config.toml
n_layer = 9
d_model = 320
n_head = 5
n_kv_head = 5
head_dim = 64
d_mlp = 768
vocab_size = 6683
activation = "geglu"
norm = "rmsnorm"
norm_place = "peri"
norm_eps = 1e-06
positions = "rope"
rope_base = 10000.0
rope_fraction = 1.0
qk_norm = false
attn_scale = 0.125
bias = "none"
tie_embeddings = false
parallel_block = false
extras = ["capped logits"]
init = "uniform"
init_std_qkv = 0.0267
init_std_o = 0.00629
init_std_up = 0.0267
init_std_down = 0.00406
optimizer = "adamw"
lr = 0.0013
beta1 = 0.95
beta2 = 0.95
weight_decay = 0.25
lr_head = 0.0059
warmup_steps = 580
schedule = "wsd"
decay_fraction = 0.557
decay_shape = "linear"
final_lr_fraction = 0.1
batch_tokens = [65536, 131072, 262144]
seq_len = 256
doc_mask = true
train_tokens = 582800000
steps = 4416
dataset = "wikipedia_en"
MLP neurons of a small language model. Each row is named by its layer, matrix (gate and up: input weights) and neuron, and shows model dimensions 208-303. Each number is 50 + 10 x the weight over its row's rms, rounded and kept within 0 to 99. A neuron's up and down rows have the sign that makes its largest values positive.
A block is one neuron, or neurons of one layer that tend to fire together. Before each block is what it responds to, as a language model described it from the Wikipedia text at the highest values.

Responds to: Noun-completing suffix pieces. Final word-piece that completes a split abstract noun, mostly -ity and -ation, as in integr|ity, comb|ination, complex|ity, often just before "of".
L2.gate33:65 50 80 59 36 49 60 37 62 56 39 48 28 55 42 40 37 62 54 40 42 42 41 60 31 52 77 39 43 41 41 61 73 39 55 78 41 46 49 50 53 46 39 61 62 43 42 31 54 45 65 56 49 58 43 46 68 42 74 47 43 50 43 51 69 63 62 38 54 51 37 61 57 44 67 53 41 38 43 42 32 52 56 50 52 60 45 54 65 46 46 46 41 48 49 46
L2.up33:59 52 47 51 40 42 43 37 66 53 44 62 56 54 55 47 65 52 51 39 45 42 57 52 55 51 63 57 52 50 46 52 61 66 35 61 43 49 27 28 44 48 74 60 28 39 52 55 45 56 45 37 28 42 51 55 54 57 43 57 39 52 57 64 56 52 64 44 47 52 58 49 46 46 53 55 51 42 53 48 63 61 52 58 54 54 63 60 51 39 62 51 57 62 68 47
L2.gate469:38 48 62 38 30 41 61 61 45 52 48 65 42 56 44 45 56 59 38 40 50 41 47 64 28 54 54 41 43 61 35 50 47 42 43 41 44 41 59 43 59 42 55 41 71 54 60 42 48 54 62 46 52 51 70 42 51 54 63 60 33 57 42 78 67 44 50 49 66 57 43 46 31 43 68 54 49 41 42 46 53 27 47 67 54 43 47 51 45 65 66 42 26 47 39 47
L2.up469:33 49 50 56 49 32 37 52 36 58 39 41 62 43 61 48 63 57 45 55 70 63 33 66 18 44 65 49 41 49 41 54 39 43 39 38 64 35 49 42 56 58 42 40 49 61 57 38 37 45 38 47 41 54 56 38 43 50 48 65 32 51 51 76 36 48 40 30 63 54 45 46 44 44 53 56 51 39 54 43 54 40 76 43 63 50 51 54 46 51 62 41 37 57 35 47
L2.gate575:51 37 65 48 21 49 53 55 60 48 38 46 42 40 48 53 61 44 51 25 42 46 41 64 64 52 77 46 46 61 44 56 51 36 40 57 65 63 48 55 65 53 55 58 57 22 46 58 33 39 54 40 49 66 48 55 47 44 32 47 35 76 50 46 48 55 61 42 48 52 48 73 43 39 46 34 52 56 44 52 64 47 45 40 49 54 38 57 62 50 51 35 42 44 42 68
L2.up575:51 64 68 47 56 25 50 52 50 48 44 55 54 48 50 55 42 48 36 48 47 57 41 52 45 63 53 44 55 54 61 54 53 60 54 33 61 55 38 53 54 73 50 75 51 58 54 52 54 38 51 38 39 62 63 62 61 43 61 42 34 48 68 57 32 42 48 51 63 69 67 48 38 43 50 39 40 40 50 41 53 38 58 44 54 55 50 58 56 37 36 47 47 57 36 42
L2.gate679:49 44 45 68 32 58 64 53 57 44 43 45 51 59 42 48 52 44 52 44 62 57 51 38 53 44 48 38 47 53 53 53 65 59 59 48 40 42 58 59 57 35 55 59 55 44 60 39 66 48 56 35 57 62 58 57 35 40 58 50 59 58 49 53 72 50 55 39 42 43 52 44 56 50 68 43 40 50 53 46 40 47 62 75 52 69 48 64 45 43 44 29 64 38 30 50
L2.up679:41 39 59 64 43 39 63 35 43 31 71 58 49 33 43 50 47 57 55 33 61 46 36 55 36 55 40 51 62 52 54 35 55 46 50 42 53 42 57 64 45 46 51 68 63 44 42 21 54 43 50 53 64 41 50 35 54 37 35 59 62 56 59 54 44 47 55 48 61 55 61 58 47 46 45 49 61 56 51 56 34 40 58 53 77 54 53 62 38 48 37 35 39 68 30 45

Responds to: Noun after article. Abstract nouns right after the, a, an or a possessive, usually followed by of or to, such as lack, need, appearance, focus; also some word-piece fragments.
L6.gate489:71 45 65 37 55 39 47 50 62 29 45 50 52 49 52 48 48 53 47 62 43 32 50 59 41 33 57 60 27 49 51 49 60 46 66 53 56 44 40 44 37 44 56 31 61 45 56 46 54 48 54 42 44 56 62 70 45 45 51 51 35 49 50 48 47 47 65 42 48 45 70 40 38 58 51 48 49 57 64 47 24 33 57 66 45 49 40 61 41 50 45 46 57 39 42 40
L6.up489:61 36 49 46 41 52 62 58 46 29 49 46 58 45 52 47 41 47 69 45 49 57 47 44 35 70 59 71 56 50 47 55 47 34 36 54 60 47 54 58 61 46 35 66 55 57 50 60 56 41 48 41 62 34 45 36 59 48 49 60 57 49 45 46 47 29 49 60 45 54 52 50 45 52 56 70 51 35 37 50 39 59 41 64 56 45 45 50 62 43 41 47 50 56 38 63
L6.gate490:41 61 50 46 22 63 49 65 50 36 62 53 63 55 73 61 56 41 52 42 36 58 57 68 40 43 52 44 30 66 56 67 50 46 46 43 51 53 68 63 37 34 58 46 57 35 46 64 58 70 65 57 50 53 47 52 43 52 43 41 53 58 56 54 51 55 61 51 48 46 43 54 45 45 63 51 58 39 33 48 43 49 67 55 47 52 51 55 48 52 60 52 49 67 50 60
L6.up490:44 50 58 45 58 61 47 44 48 42 46 61 52 50 51 57 67 64 48 47 43 40 26 51 60 50 51 68 76 58 38 59 43 53 47 57 58 53 76 38 31 39 57 56 43 48 41 55 67 44 55 70 60 52 53 50 57 43 49 56 45 62 47 57 39 38 53 47 42 64 62 50 58 61 44 47 60 62 51 64 59 37 52 66 74 45 44 60 49 64 69 42 31 30 38 52

Responds to: Abstract head nouns before "of". Abstract nouns or their closing suffix pieces right after "the", heading a phrase usually continued by "of", e.g. role, concentration, reactivity, use.
L3.gate26:44 35 52 52 52 54 44 54 42 54 43 45 29 52 43 42 53 56 49 43 54 51 23 50 39 37 33 48 41 46 61 45 48 56 36 37 63 63 48 29 46 48 63 56 47 48 33 51 54 50 64 67 42 54 38 43 37 32 61 47 45 66 50 66 50 37 58 30 48 50 53 46 45 53 56 44 60 44 43 40 41 52 43 35 47 24 40 66 38 46 37 43 63 57 41 49
L3.up26:59 45 38 55 60 45 33 31 57 49 27 40 43 41 56 55 50 49 47 51 53 64 45 47 46 58 52 49 41 40 48 48 37 43 51 52 43 39 55 57 33 50 49 70 34 54 62 50 47 61 52 39 47 44 53 66 49 54 39 55 45 48 53 56 49 31 58 56 35 44 52 48 37 42 52 45 38 41 46 59 49 55 59 69 40 48 57 49 50 67 46 47 33 38 61 66
L3.gate70:48 38 52 47 53 57 37 61 59 40 49 54 49 43 21 56 49 57 37 41 35 41 44 57 58 66 45 43 48 49 34 43 50 50 48 45 58 48 49 41 44 54 61 53 67 36 53 36 60 51 64 61 41 67 44 55 60 49 77 45 41 57 45 39 45 65 50 37 60 55 43 52 48 41 53 52 45 57 48 44 35 63 41 47 45 72 51 53 46 40 51 49 60 57 39 49
L3.up70:36 41 49 36 53 58 39 40 63 19 41 59 28 38 59 49 46 46 32 60 63 49 59 42 63 66 47 49 56 53 45 40 39 62 34 27 48 37 47 38 65 51 48 55 55 49 60 37 54 52 46 46 35 43 42 60 30 32 64 66 61 66 67 49 49 64 40 50 61 55 43 46 59 47 41 68 50 62 51 45 45 58 51 44 49 64 34 55 51 48 39 45 62 55 53 53
L3.gate202:47 37 76 46 59 52 53 59 52 51 47 62 50 46 33 68 73 66 48 55 61 55 40 53 58 57 43 35 19 59 44 41 52 43 48 65 30 55 40 67 64 52 45 36 56 43 43 59 55 55 48 48 27 56 61 48 52 37 44 31 51 62 55 52 48 36 50 47 52 49 54 50 42 65 64 61 52 64 52 52 32 64 45 50 33 54 47 58 57 69 49 42 51 52 47 43
L3.up202:39 55 36 55 35 32 56 46 50 58 50 47 51 50 37 78 46 47 39 43 22 64 58 57 68 64 56 43 54 54 62 69 41 42 46 49 57 56 44 38 32 46 43 38 46 50 55 41 43 51 47 49 62 51 44 58 40 60 48 43 55 59 59 48 31 37 40 42 68 71 70 32 44 58 51 56 43 45 56 56 46 47 65 29 51 40 44 43 52 53 32 51 55 65 55 38
L3.gate206:33 53 45 41 52 28 59 51 60 50 50 52 54 51 54 54 46 67 39 49 53 50 58 44 42 41 36 35 52 45 46 66 62 42 70 52 49 47 59 47 49 49 47 30 59 42 58 34 20 43 51 46 27 63 48 45 56 69 53 45 36 55 42 49 55 44 55 44 51 54 58 46 43 57 52 46 43 57 42 46 56 33 61 40 71 48 66 55 57 58 45 22 58 59 52 38
L3.up206:49 55 53 45 43 57 44 63 51 44 58 47 51 41 67 60 68 67 48 48 36 45 58 52 53 47 63 30 57 40 46 58 52 66 38 52 45 46 34 54 51 48 58 52 50 54 63 47 55 54 45 41 32 44 49 37 40 61 45 36 51 63 48 57 78 63 53 51 58 63 37 42 43 63 53 62 51 63 57 51 47 56 73 56 71 42 44 52 43 39 62 38 27 53 56 42
L3.gate459:50 53 65 49 37 39 57 45 48 41 55 35 35 56 47 31 66 60 34 38 52 49 52 62 56 59 61 35 52 37 47 52 51 58 44 61 54 47 52 58 35 44 57 61 57 38 52 41 38 50 70 41 27 50 53 38 56 47 51 35 28 56 45 62 52 58 62 57 43 59 46 48 56 60 61 51 44 63 48 31 49 53 47 50 67 69 37 61 54 53 53 47 43 44 42 48
L3.up459:64 42 60 50 39 56 63 49 56 57 47 68 32 48 47 54 66 59 30 45 37 49 32 46 40 64 34 52 55 33 36 48 46 47 66 53 49 56 33 42 50 43 42 68 51 62 41 43 57 39 62 37 55 52 50 31 43 63 54 39 41 48 57 52 55 54 72 56 58 47 74 48 47 73 47 51 38 48 56 58 53 70 53 71 40 34 58 58 56 48 45 30 80 52 47 64
L3.gate529:57 31 53 41 43 59 35 54 47 63 48 46 44 59 53 48 49 84 49 32 43 42 52 61 61 31 53 44 63 65 33 47 58 45 56 36 62 60 38 49 55 34 57 63 52 47 44 53 62 38 53 47 41 53 48 59 57 50 44 51 59 47 42 47 45 38 56 36 48 56 65 52 47 37 43 56 42 56 56 30 48 56 39 59 47 46 77 68 46 31 47 60 49 58 54 49
L3.up529:73 42 48 46 45 44 42 50 52 32 58 40 38 37 43 56 43 41 50 45 53 41 32 53 36 55 56 54 32 43 66 46 35 53 56 62 41 67 37 57 41 51 62 25 56 42 29 49 38 45 48 53 46 52 36 52 60 47 41 45 42 66 52 47 60 42 63 44 48 62 54 42 44 46 44 72 32 57 61 49 43 41 54 36 47 61 44 47 43 50 49 49 62 44 33 55
L3.gate614:42 44 50 43 59 40 40 58 49 51 56 43 58 67 58 51 49 61 59 48 42 47 52 44 44 58 43 41 44 43 46 56 64 52 42 30 60 34 50 54 47 68 51 62 59 50 38 43 41 39 37 52 39 50 38 41 50 58 69 43 49 50 50 51 50 25 56 32 55 63 57 47 39 51 35 57 48 58 20 53 49 50 45 46 60 54 49 64 57 65 70 48 52 57 48 47
L3.up614:54 45 53 35 48 49 42 70 33 44 47 66 29 40 45 43 54 67 48 46 59 58 48 76 49 43 64 41 46 50 46 45 49 43 24 58 45 47 65 63 44 48 54 57 58 32 30 39 57 67 30 46 52 56 37 46 46 46 46 38 33 62 51 57 48 42 41 37 39 48 49 38 51 43 39 60 51 46 60 43 43 58 55 66 60 54 40 61 48 41 43 63 48 53 55 68
L3.gate729:45 56 72 61 47 47 50 49 42 54 31 51 48 55 41 44 61 42 51 54 43 51 43 47 52 49 56 50 35 46 44 45 75 54 43 59 63 51 51 55 53 62 68 48 46 53 27 47 26 43 50 57 48 65 61 60 48 57 48 40 52 64 47 39 64 41 38 55 50 64 51 56 54 50 54 42 50 48 51 38 34 59 50 52 49 45 40 74 54 44 52 45 57 45 50 47
L3.up729:56 30 60 47 39 58 54 54 57 44 44 60 36 55 45 42 54 58 60 27 49 50 49 60 43 59 49 64 49 49 48 44 67 42 43 62 54 55 53 51 61 51 37 43 49 52 58 55 46 52 51 48 51 31 50 55 44 56 57 61 46 51 58 57 59 47 46 49 58 61 58 63 27 39 62 43 68 58 45 31 42 52 42 65 54 32 44 73 67 56 55 53 42 52 57 42

Responds to: Infobox list dashes. Line-initial hyphens starting "Field: value" infobox lines deep in a list, like "- Budget:" or "- Class:"; also table pipes and compound-word hyphens.
L3.gate12:43 63 55 48 62 51 47 65 53 52 41 44 45 46 49 55 54 43 60 50 50 23 53 45 65 51 58 35 57 47 46 48 46 54 45 61 44 38 51 47 44 68 60 44 61 39 49 35 55 31 61 44 32 48 59 34 65 38 61 33 44 51 48 49 67 65 58 47 55 54 59 51 26 48 45 48 43 53 58 47 63 55 60 49 29 41 40 39 46 51 41 51 59 47 47 41
L3.up12:57 45 27 67 39 45 59 55 59 68 47 54 48 51 50 45 52 44 53 64 37 53 48 38 43 58 54 57 58 55 43 46 42 65 67 32 41 60 50 71 56 42 48 44 28 54 58 41 50 40 48 57 53 56 55 59 21 48 59 45 31 47 31 41 35 47 51 48 42 51 57 35 50 50 66 45 33 30 35 68 72 41 58 42 64 60 42 67 61 58 46 64 52 57 60 51
L3.gate141:46 41 65 50 66 45 55 57 53 45 47 56 40 47 44 50 41 53 41 58 52 59 39 49 40 45 55 49 70 42 43 55 47 54 58 61 45 33 49 45 31 35 51 35 51 47 55 55 37 44 60 40 33 39 48 50 59 47 45 55 47 65 58 31 32 47 65 48 47 60 38 44 30 57 58 66 43 58 68 57 51 39 40 59 43 47 47 42 74 54 57 47 55 41 45 51
L3.up141:56 53 46 35 57 53 46 56 47 61 44 51 52 52 65 47 53 64 40 49 35 59 51 52 50 51 60 48 52 67 40 68 37 72 49 48 46 46 36 58 52 55 50 40 40 37 49 56 66 69 56 51 51 57 45 47 40 41 60 35 39 45 35 52 40 50 43 51 35 17 40 46 40 62 53 47 45 69 56 73 59 47 53 44 58 62 45 50 50 58 45 68 54 52 52 48
L3.gate234:36 50 55 49 47 62 47 72 51 56 35 55 46 60 64 52 43 62 50 24 43 53 66 39 55 40 55 37 39 48 56 48 65 27 35 48 44 44 63 60 62 45 37 52 56 44 43 52 49 49 51 54 45 54 45 42 74 39 52 59 44 37 53 43 55 29 55 57 49 48 64 64 54 61 38 72 43 43 54 48 61 49 45 54 51 43 36 66 51 46 57 44 70 49 54 44
L3.up234:49 47 66 54 54 76 57 56 49 43 57 55 56 59 43 50 52 44 54 48 44 63 58 41 48 58 64 57 51 36 50 18 41 49 62 59 63 59 48 55 55 50 44 58 68 52 51 52 64 31 37 62 55 44 41 54 50 47 46 48 56 45 47 56 67 43 78 47 37 54 59 33 37 55 45 70 49 54 55 58 54 44 59 61 45 34 52 52 28 46 52 48 71 49 41 43
L3.gate287:39 48 59 50 49 45 57 58 56 58 47 45 51 57 35 39 64 39 39 53 38 41 35 45 32 37 52 32 55 43 45 68 50 56 40 45 43 51 63 58 58 41 51 63 47 53 42 25 39 59 53 46 31 54 56 37 47 36 48 63 45 41 48 44 56 67 59 44 49 45 37 29 42 63 41 42 33 65 60 63 46 55 67 51 56 44 48 49 65 45 50 46 34 56 33 61
L3.up287:59 65 41 52 56 51 63 66 27 51 54 75 54 46 56 61 67 57 73 55 55 53 47 41 65 63 65 42 30 44 48 48 46 67 62 44 53 44 40 51 56 58 44 61 52 47 52 55 53 50 55 51 36 42 53 53 36 43 53 37 38 56 50 50 46 46 59 56 43 73 38 56 65 35 56 56 73 56 45 55 69 65 52 57 29 66 55 64 44 48 37 47 40 46 55 57
L3.gate385:51 54 68 56 50 67 52 72 56 58 54 39 43 57 50 63 44 64 46 48 38 32 52 54 55 56 48 47 74 54 39 50 65 44 57 64 50 53 55 50 51 55 57 40 62 42 52 52 52 45 59 57 48 52 54 42 72 35 47 52 45 59 45 43 70 53 62 46 35 32 37 41 41 57 31 39 44 53 55 68 55 50 41 47 44 52 29 49 59 55 39 44 65 27 32 46
L3.up385:60 44 48 45 49 53 49 56 52 52 50 49 54 38 43 36 55 51 56 40 53 60 55 44 42 48 52 51 54 41 60 65 45 65 48 64 46 50 27 70 52 48 33 69 60 48 57 53 55 54 66 52 55 47 64 55 51 48 41 34 63 46 51 54 23 56 47 53 35 45 59 49 42 62 51 49 34 54 64 65 59 45 51 54 41 44 48 62 47 43 50 51 39 50 50 35
L3.gate563:52 58 53 40 74 66 48 52 54 59 45 49 36 44 65 78 65 53 58 49 53 54 40 32 56 43 47 46 36 56 49 83 51 44 58 44 53 51 50 60 53 61 39 48 45 49 65 61 37 52 62 37 52 55 53 41 40 51 46 46 50 52 55 52 60 28 54 42 42 45 59 70 59 63 60 51 25 50 41 57 40 58 47 46 38 53 43 52 38 49 58 61 57 46 56 48
L3.up563:44 45 46 45 45 46 35 61 76 52 53 65 44 29 53 49 62 52 49 53 61 32 43 44 68 55 46 38 33 43 44 62 46 56 45 67 51 40 56 43 44 59 53 59 39 46 43 34 61 50 35 44 65 60 55 55 59 42 41 41 42 64 32 54 54 55 65 48 60 64 58 41 64 50 72 42 47 45 45 55 63 40 46 23 52 54 30 56 39 47 47 44 38 25 53 39
L3.gate567:48 53 48 52 70 41 60 49 72 24 50 49 36 60 41 58 56 64 65 53 48 51 67 44 43 45 52 35 45 51 58 47 43 37 29 53 52 46 58 64 60 59 49 58 35 44 48 46 60 48 39 64 41 48 57 64 44 49 42 58 52 78 34 53 51 43 40 57 54 57 49 55 43 42 72 50 50 58 61 46 35 63 41 54 51 64 54 54 40 50 41 42 64 55 59 37
L3.up567:36 58 59 63 29 42 52 48 55 30 42 52 45 59 45 62 62 60 64 38 48 54 65 55 49 63 48 42 40 42 49 31 54 59 50 47 56 51 30 43 44 46 63 55 41 44 68 50 51 39 46 44 38 45 52 56 48 48 39 71 57 60 40 63 62 43 38 38 69 51 59 52 45 59 44 37 45 56 56 60 22 64 56 37 61 47 37 42 48 52 42 55 59 50 63 56
L3.gate575:52 39 54 55 53 48 66 73 29 55 52 35 47 46 53 47 34 48 30 40 38 41 39 62 48 54 55 37 58 59 52 41 63 62 49 73 69 38 59 58 47 52 52 33 60 44 48 60 51 31 65 36 54 53 44 45 49 47 55 46 46 58 72 53 59 52 48 37 58 60 54 56 46 48 38 59 18 56 41 71 55 31 38 33 52 45 42 54 48 56 38 52 61 57 58 54
L3.up575:54 63 41 48 49 58 58 49 48 43 66 65 42 55 51 48 44 37 35 39 50 50 42 50 39 49 52 47 63 51 38 50 40 53 35 55 45 42 49 30 35 57 47 63 65 67 44 62 62 41 45 56 37 39 49 54 33 58 58 44 40 49 54 57 53 53 50 38 45 64 60 39 55 43 30 38 55 66 45 53 37 49 63 59 60 48 44 60 37 40 38 37 29 34 45 58

Responds to: Table header separators. The pipe between cells in a wiki table's first (header) row, after labels like Team, Year, Pos., Chart; rarely other separators such as ; or -.
L2.gate20:60 42 53 44 71 68 51 67 58 54 47 39 55 46 51 48 41 61 42 61 38 48 48 42 63 48 51 43 67 42 52 52 50 65 56 60 42 45 44 63 50 49 39 37 74 54 41 60 42 54 55 46 33 49 54 67 50 36 61 67 57 54 61 40 29 53 49 51 50 52 54 50 45 65 50 47 61 59 61 71 49 47 44 38 26 52 36 45 59 60 69 43 50 62 32 49
L2.up20:57 38 44 49 55 52 65 53 48 35 47 49 54 44 47 42 52 45 50 45 52 53 51 70 56 47 63 48 57 66 65 60 48 48 50 51 45 43 48 52 45 65 22 63 44 52 62 60 54 51 43 50 52 35 48 53 47 54 44 36 53 52 51 55 48 46 35 59 44 46 42 63 35 39 56 54 55 51 50 78 71 48 54 47 55 43 55 59 39 54 38 38 42 45 56 60
L2.gate258:44 29 49 43 51 56 54 65 55 61 45 36 57 46 43 42 50 56 34 64 57 31 47 42 49 49 60 42 56 57 62 64 44 61 55 44 44 44 39 49 41 55 42 58 40 55 49 57 54 40 49 50 41 42 63 58 36 38 50 49 40 39 46 42 53 60 58 56 46 60 43 54 47 53 46 47 47 42 55 74 54 50 45 69 43 61 41 34 56 40 39 47 42 63 43 54
L2.up258:54 39 53 55 39 59 61 52 53 49 48 38 47 50 27 47 39 60 36 52 51 38 44 73 44 55 63 45 60 58 50 65 53 43 52 61 76 35 65 41 45 47 37 44 46 37 43 65 45 34 54 54 49 58 34 50 39 42 37 32 52 52 60 39 55 64 52 46 36 59 56 51 35 45 52 42 36 58 56 66 50 29 39 41 53 49 41 35 56 55 42 67 51 35 29 58
L2.gate386:57 67 74 65 60 54 42 66 64 39 38 39 53 51 36 51 45 54 63 42 54 24 43 49 49 32 46 44 58 48 70 42 61 47 50 47 57 63 56 49 49 41 59 59 52 55 53 66 33 47 37 52 55 49 44 49 29 53 55 57 43 38 53 41 64 52 68 49 27 55 76 57 39 44 57 41 48 23 46 45 42 43 53 59 42 46 56 61 68 68 67 47 47 48 37 53
L2.up386:47 53 72 30 39 46 59 73 66 49 54 47 46 52 59 45 46 56 33 70 32 44 42 43 54 58 52 52 65 54 39 66 41 45 67 48 43 65 47 58 74 31 42 54 60 39 59 50 40 56 63 48 49 35 53 50 48 42 55 52 64 41 43 47 63 60 50 40 34 57 54 42 49 50 49 57 56 47 37 50 46 35 62 52 35 45 40 49 38 54 59 50 57 37 51 55
L2.gate696:59 26 46 48 48 65 36 45 50 47 41 37 45 49 49 48 43 58 39 49 45 35 49 63 70 59 62 55 52 59 53 51 52 47 62 48 44 39 56 48 50 47 40 42 45 30 60 57 39 19 60 26 36 60 48 51 47 38 61 46 44 64 59 40 53 78 46 54 59 58 56 72 36 31 53 41 50 39 51 65 54 47 41 56 47 57 70 50 48 34 48 45 54 58 50 46
L2.up696:59 50 47 53 46 60 56 58 48 71 43 40 58 45 35 52 47 54 45 49 61 58 59 31 42 67 53 42 57 42 45 50 28 41 51 39 51 47 51 48 47 61 38 60 53 47 42 58 49 45 71 37 52 53 57 49 46 26 80 66 40 60 54 44 67 43 76 43 49 49 47 52 43 58 61 19 54 50 55 62 48 49 47 47 54 36 35 44 55 38 74 38 52 48 50 45

Responds to: Mid-word joiners and hyphens. Hyphens and spaces inside compound words or before numbers, plus mid-word pieces, such as CH-OH, COVID-19, long-acuminate, car|c|inogen.
L6.gate180:52 53 43 54 64 61 43 56 53 38 48 40 67 69 39 47 39 49 51 29 36 43 60 70 57 47 54 70 33 57 56 51 40 49 62 43 49 56 56 45 59 78 47 56 64 49 79 60 45 44 50 25 49 62 52 61 47 47 58 61 48 51 44 47 70 69 62 43 51 32 57 58 53 60 60 43 60 42 52 53 37 56 60 53 52 49 51 56 42 69 36 56 77 52 52 47
L6.up180:36 47 50 75 56 30 32 48 61 41 54 59 35 62 48 31 54 34 46 50 37 51 45 54 66 62 48 65 41 56 54 40 71 59 57 41 54 52 36 38 46 65 50 35 50 40 58 42 62 50 42 60 37 40 61 48 32 43 49 41 59 66 43 56 66 57 38 59 34 62 29 63 48 47 47 53 46 53 56 52 69 52 45 60 50 43 39 47 37 42 41 46 56 36 45 30
L6.gate337:31 54 29 45 45 41 58 57 63 44 43 26 51 39 48 44 36 44 44 33 44 30 68 48 44 60 54 47 57 54 65 49 47 50 39 45 62 40 59 50 41 44 54 50 48 42 47 62 46 44 50 37 45 46 70 40 15 62 49 37 58 59 50 38 54 63 51 43 57 61 41 24 66 49 47 62 48 71 56 62 46 62 66 62 56 58 46 36 57 57 34 44 53 39 50 35
L6.up337:61 49 61 49 50 45 35 41 59 46 51 42 59 47 76 36 50 52 37 51 44 61 58 51 50 42 25 55 52 51 55 72 54 51 41 41 32 40 67 42 34 49 55 57 53 29 60 38 73 70 44 51 75 68 58 61 66 42 54 41 84 65 51 41 40 60 47 49 54 39 58 56 41 55 62 46 43 61 45 47 57 47 48 57 41 53 31 49 47 29 45 55 55 31 37 51